config = dict(
    norm='rmsnorm',
    rope_theta=500000.0,
    learning_rate=0.00109,
    lr_mult_up=0.73,
    warmup_steps=234,
)
MLP neurons of a small language model. Each row is named by its layer, matrix (gate and up: input weights) and neuron, and shows model dimensions 128-255. Each number is 128 + 24 x the weight over its row's rms, rounded and kept within 0 to 255. Numbers have three digits each. A neuron's up and down rows have the sign that makes its largest values positive.
After each neuron's rows, "fires on" lists the tokens most often at its 100 highest values on Wikipedia text that the model never trained on.

L3.gate541:126128109137105128141129114115105101129080118110081096157099055123146108135142137145136114137112116138144161126080115174110096161135126179134145091150142116098135128098181125172135151112132154148117126114136135118119108134164086093130118161149144128137140155145089127117139120111096147128131058128104116121145108170162126143143084120146175069127180120139109109155129133142095094150100
L3.up541:107108121116118156110131087138099108148089144121126132156159119148150126134113149152159114155089112115144152129103149161178126118113114126118133118113159176114113159117161103189140091127154154095149114150139140139099127133148135097126083171114113122138127175129124143145117132109114126112123118147119092091115094141141136178137137133095119151152145150113163117111140114149163145123087
fires on: "\n", "0", "\"", "L", " ", "F"

L7.gate946:157165118131160117147147140176174102182124131156112133158129126116145096107161114112095093161080093136138111109141131117139136112160106117099109170108115150121120105080156148099107148116116121160112143090156123109157120115133120141151112105137141132082118078142085120148113159148085112115130151114136143102108120143174127146081137127123152144135158147141099099131153127116077150111127
L7.up946:138112155122143110122113143094148158137154137145126106128169129145140138121122131121145103111139118157143133071166124125147141126120142157128131133107115092140120135143144161118184124163149117128111131124129061066100151109148141144144099137117124128118119141095152089112120098091104162124107146118118107150139156125162123101139140145128121116119160112144170130168152113175145126127162
fires on: "6", "8", "2", "9", "0", "7"

L7.gate508:111121143151096157119157100161100114089124121144108161147110101128122114109139120189105145131139122101143048143156186111118086164162143134100116120166146150136107141120134160133119090116117140146135104127143145125149121132144140142111147123140132116119139152173148145155137167148122141121124121105200134110121163109132110127078123144161137128130122123093100118150145110113131122116081
L7.up508:134107134049106159142162128126096111129117124131149150118148146145116091114171112125124162136118110125142096125130127117121136142120125093138137116160121100131129143135146150130134111119135126156081115154134146121092120184072130140134131174168099120136191136118139158120118154114146120102165164121129138136111102146158094148094120133136134106142124132095096108117100138143159104151138
fires on: "0", " not", " to", "com", " originally", " "

L7.gate30:163122115147142146152159133055144142081114096190089149128139104120150127118106138138155154101137118188105146114093130146110145154151099131174148153108105127129160071116132102123086093104128149137086131122115181115123142155139112122120105106146147143131110154134103110103080101111120143137121129117146132106121192128112121125161084129118146147123122103085120120150144183080073168106151
L7.up30:131083100181117156099104098126184133133135155145126133131122145126124129115119112147142134119104102159175167134129148114084110140126119126179089124116121159171159126138155094115140110122129172141118106111158180082144176111089158168105126092125105082127110158149083091121106145131116109159098099174108127119088144117126123182162120158091098150144108127151121102111149140113056161115145
fires on: "-", "–"

L6.gate490:132176129152087110116102102108127125091124089145120166109145135128108146127092161138092144131112131122110159075169142117123148086108130119193126141130148109096160120118173198167107131129136148142147110140093154079110134103115096100124121144154135173148104159142136144058156107144119153111147134116150129148090143138111163108130104143097131116084165135104110136109144131124089143103130
L6.up490:126148103145133144133155146118110139111122123125112129100119195130113172132140094117119144162112123160194139114097124110149118099149166130137124111144108101167122176131148136129098149094153133092119152162148113150147105123164160129113161096116144154156106131168148166118159117126118126122138179132146121130133167108123103135157116139127121124147098156137134123129138113161070088173109
fires on: "-", "–", "9", " ", "1"

L3.gate753:117096089176110126134120128129117160128106172108123111122119146108139117100163144157087168131119154113088103141126114096107109135169163100101116179101128092105124152109160137119107180074130110122112123112122135088096091138116139152082158126106151164124124167123114145098094127108090141108149085133138120088119105115142161146135161131086123146125138121150158108154117099146119134176114
L3.up753:097101151106100120126108174139116097128164140143132132088112134127142141143092125151147143111137144148116102097098099159133111192107090134162093128153127152119111155120164138132095132103103107121095145139100111123124134155106134114157129107114083143110126175152132140155131179112128172119093153077117205130125152109137186125111126092163135093171115113152124090132147095141107103155129
fires on: " ", "m", "0"

L6.gate304:119113150158090150149136076147124147111110084142131148136126076144129169174114131102098110106091142152130129115099088171175088113129135148109135136120110099113142128178130156143110142121121190112101119126090098139111127158136128177112128121135125148126138151146099170122104143148154119117094145117116165106151110091116148126109156115084181155123152090140156129106133098170123161158144
L6.up304:109145107153151101118191134142083086158149099059110131147133117122120130091083123137150094143117079183120133144146170150185138127131095113128113070103159129117142144086110112085085106109088141164129124116134107144118123091131143146110111135115144144119165141095147137122078099123150109113125160094137151121117100108118102120133121124101111117142134138120126164124092164111135113105132
fires on: "i", "2", "3", "6", "1", "ini"

L2.gate877:127128122126118100134137103140132143112080097092129042124128095115104096136128139124144151147104132155093136127141087160096097151121101143114128125129119128158119092130136124111094105101154137135173098168177125133149141113154149144152122164103150126107122138146088099071167163111134150178107121144134144128136120143139134131112120156114160099094141150114161163142100127121134138107131
L2.up877:121088110072108125125126133139081122170076125102116131176094135129161175162137158107142130157135139136115127139117125124144144149121094099095179116114070073165062130140132138151103085164159151109136135139168182140124116156165119104149114162118128114139148118156144108100149115139146101118135102122148098122158107138127145132134107134117119129099137174111163123138103096142103132140113
fires on: "\n", "z", "or"

L3.gate550:106123140121083087111119100116131142105135131123105126124110158128138114138135146148114119106116105119121189136131116155164135153114129102149118153074099116097134088081146162141089158116103086142147080183155082099100138117118141121112107154119121125158134120124122100092138123146142113131162159138160110102069125138143165154083132137129075101084160096099152136169125124108107124106148
L3.up550:151121124126140143153156151147102124074139130180117147141158141100130124129132069179104131130146154125133191112132116135138133138128111115138068099120100133164158127132131134171140111129141111074075136141141128147172072119142092100074142098156125130095131135156139106170116154155157150110073140138095176142118124152115163135129148110159100125149136137154123102146172171146137102132118
fires on: "-", " "

L4.gate666:142141141134109104102145124156149123138123135142121141169090102106139092135103114123139134080123115111109181095112102129124099123144126100127130163094119139125103085056136203149138134147081143163079163128132133130126078103155118138143126130122116146135139131121132129124159138100178136130117180071105192103112122132182117131126114102100178100139140127146148114103117132140144130094148
L4.up666:129115157134169141112133116150122150162104120162107120150142137128135141173133151146144103157125165148078159109106096137104124135145152090134113149079075123156123139164124145089126153091111146126139120130153132110131158124160137124143144161149135137102162173140145127099151102103138170105133176145136132140194106086180102144076135113097118150125131111129140147112122139104132121109091
fires on: " ", ".", "8", "6", "5", ","

L2.gate320:134087104124078149132112098167125119122105104128141096114111128133163178114097125116156138147119147111112156168120162129151106129131108134111141143107143128107131162159153127163053129143087148091133124113155139148166142149094121147154099142139098162130116081158108103140140153153105122108124145137127172094167111077134133111135123159160130103102166131089147137170105098114132146119120
L2.up320:114172162161143144138135160107101127132123152101129114145165109141138156160142130106105119177169158149150115089112148139146178139127113139137173148154081139153122109156133111096139109113132124112158104123157158161129144163096100100114111139133099128178121132159143119125098098128148140045132146118101126120111153133149158121168158142147116191130128130106143111170082108079143091108166
fires on: "0", "3", "own", "ou", " type", "2"

L4.gate132:093113174106137140093163162169147119139163138083102152126104151106125114114126134142139124143108141152141107108097131105099116107135135110148096152100160152117095131105151154122080119074111103121097116139098151134122142145125111137114141165147148105143115166101111156120128125141117149075083132161106139100098145123083154113095122138171146101100082113088108131182145102103120103130111
L4.up132:103095118118145087136145126127118131118147136135154162100139091107144104190169154106127146113110149126121164125110147136127095108128139122124115089139117144146155144153139156125107139135152147143077057125174167100155143156125156155122159117101128086156121111122121156143106134116141141167160142141167113119077107141122147117118169105133123142144125181117147138131111139127117154135165
fires on: "-", " or", " ", "0", "1", " and"

L7.gate678:158117156112088125109144067121106131109115109086108094159133114134146126112114103128147106116102180157109134101120168136135120142119150129097138161152115155131127086113155093172144111156165115137132078131128140140090160150145116158100137146165085178116108170129162101102122137165119137133095125112175129085127097127140131113128094119127156099122151089128122132101161109106130122172113
L7.up678:128129154105115134135135109152092120146105101150092130134086084150179129099112108110116159146168113129126128147104131124128142151151149089087123121104124089109106117123140174149132113138124157171122100138114122099156109130137155113124112144122093197118105123124113124084149127146155174122116143141129110190134148168174174169155088101076129139112125125121128125093106146110131142153129
fires on: "\n", "M", "P", "0", "|"

L6.gate491:141133074123113122110071156102134110130154106136184143144145147124118120130118131140146092158141123155130133103096094155085122127115133155177138129136091121128079152164154163114125120131161142141182134141132123151098117144105133113154076121129175119168098156150133112143117097168155126153139154091110141148075137123131158119117103168128173110122085142159096125082164076144089113110098
L6.up491:104161107174140128132092094110113122147158119104081156121097080127111079143144143129129110122152122191089125122156105153144151130153136163147155113142179104141078144113078164109146108119150126131096122109145120118151097067119180124135120137108162129104155132128113113157135121154138115139141128110095128125145136160146144120165133108131099147102125105167131123118120142096074132127108
fires on: " of", "2", "1", "B"

L6.gate155:139133135104117156151134090125139080147113103147095115118117116126161147126104191112107153121108181128125172116121116127123125138121119156140172127131107090122138092138142172151115116130118134124112141170139171122175091131197149129149136141165116075088093181140102145140103163131111159139119094158145104110093150123145119139127114139144168097094176136103129116160145136130125150121116
L6.up155:144142114136142141115106090135156116135139167085136110143106122085168125110150128150128149130093132145170134085175137086142130155132085143144180067129173179110180139129084136091142128114152125112143114154181110135124109118167149123141098116157124090158140120104084147100114148089155134155121112138100179112113150128119087134125158132152156150139131157130126129125147122117136102160106
fires on: "–", "-"

L3.gate691:129100121147113132115138155153132152086139114144110118098155116139117103096145155143124125177133117129123206148161129080131112163177119121142099147146103122166095120151095079142095133105110162111131129107177118122123128149153135135092123143163162108093124184168120119125157112083140111118112086121131113119067138130143157175105115103136120065121145090155175083132138130159102131128119
L3.up691:115103161132146176151108125110061090125134087122106177103130133113137117166106153150131152135108100179113142132120136133136138110100147123110099133116152097130090104119127166111132090094114122113128128124138156135144101158172120074163132144106123152135101123159152129094105158220158138162148111142194109113106144137115112133103142142143128145147172141127162096159154123155150129118166
fires on: "\n", ":", " Title", " Name"

L6.gate702:126100139106159135148166124107161143134103106173096135148160109129142130091088131158111154121091130143132140130095133102105138152134126140143126105089113103137147124123134171163095136144129112146097081151114138107099142186149093101122102155144121126140147145156154155142114129104129180120109158114128127149125155148144160088106109125153137123146185124146175075123131151107113121155143
L6.up702:136125105144137143124122113103147134101071169149115138181113156114157098134108134170129141134105140124109142102149116116101153100136130108126104128155131117096135154114133118142148078130134120073134070119143098153083159172144133154117130163152107115125116110060136106080062174128160125095102139128107137153109173097131110106109117114136140138162121139099147128167150146146119145088147
fires on: "-"

L4.gate233:180156112126101108088138127139125145094131131086138172139118103135118140105101118143134123139086087086094140125095101164146139140108122141126173149122109148157149095157168112168115109139095128113112117138150119118101191154111111141140132139109122154122179158124092097121108157144133114139139141100110174176138143114123114123161115098111101108136149103131135147101147123082111112116147
L4.up233:134142140131101145133143086133139088145136116087100175139142119168136091100120142128132148106115095145142130147112143164104139075145159140157087149119145135127144113109130113136155116139072154142164092124158150145122135121129089161118142103094125118109162156108160121163070123146116143117152081088127141110106091168148116138075132149120108092112141091103151157112112093153130130127141
fires on: "3", "2", "==", "ath", "with", "at"

L6.gate186:148147157118103160137172150149108115104140094124112127127105144143135130153109138138122129128137152145138120179116146127128140148136139140134107135090114141105123145168163118165082125139114137127106133167153145169104143131125136076148134153130153107141167144152127135135116139145120087110102162187083155130166151109122143108134069075112137126132129098121101111112142135150121154120134
L6.up186:145132102117143084147106141143079148115125126136132118168162130146172143144140116118124114121110144127109133119123103098179158137135126126123151097078103096144079105125110086113149094088155083121147106087124087095079144131099138152123165157128134130123114149151150121141103129094132111134138147137112118157141091113121114073151132078138103133164120063107162123123143108076145117129202
fires on: "0", "8", "'", "2", "==", "ik"

L3.gate597:120141124153123131110137104097142103128139082118130145155157141151110133080142150154150131137089126175117144086091138128089121115125130143136108112142095070163098136139138084089129112131115127103128111162183143133129131160154098095178110134176077134132127143112122153104167137147088123137148071137129112120127162116148173119111101172129173117108117119131118107096131106119129107131126
L3.up597:146164120148153157122185139116115139091135140126135137137146132102144102092136086101137104161136145110125169147100081133124120141116101134111086141113137132144103097135115177104082124113093109126156122108130096144090078104121117127173107145074144123150117115117117111150151130116138101129140151180151113149096113108116124153151157135123166132121170086130124131049155154113130163100112
fires on: " ", "2", "1", "\"", " name", " its"

L4.gate405:161108134162089125128149146112136105133118139167129149131150121122155140161128108134101124132121074156089146105137159124132128186139071142150159142087149107051161166128119117124131120106171115145146111083119169106184129107099153165124069115178115115106117095133123151122104123118119125125143131117114144159133116135159154132106132115134169071142126121112121124111165116119126149118140
L4.up405:148108128118146082150159127096125152141141141153117105090138112131126128154108122139112116102168124114101156069123125129107131129167128121147147119115096146105084165133142129127125134097088109085105139114101155137102151104153107134145115074127108097154161129105136115127135166082128149115193113121091074150085117151119123134113136134150122141068152105096123138166175085130145159086131
fires on: "2", "1", "0", "3", "ir"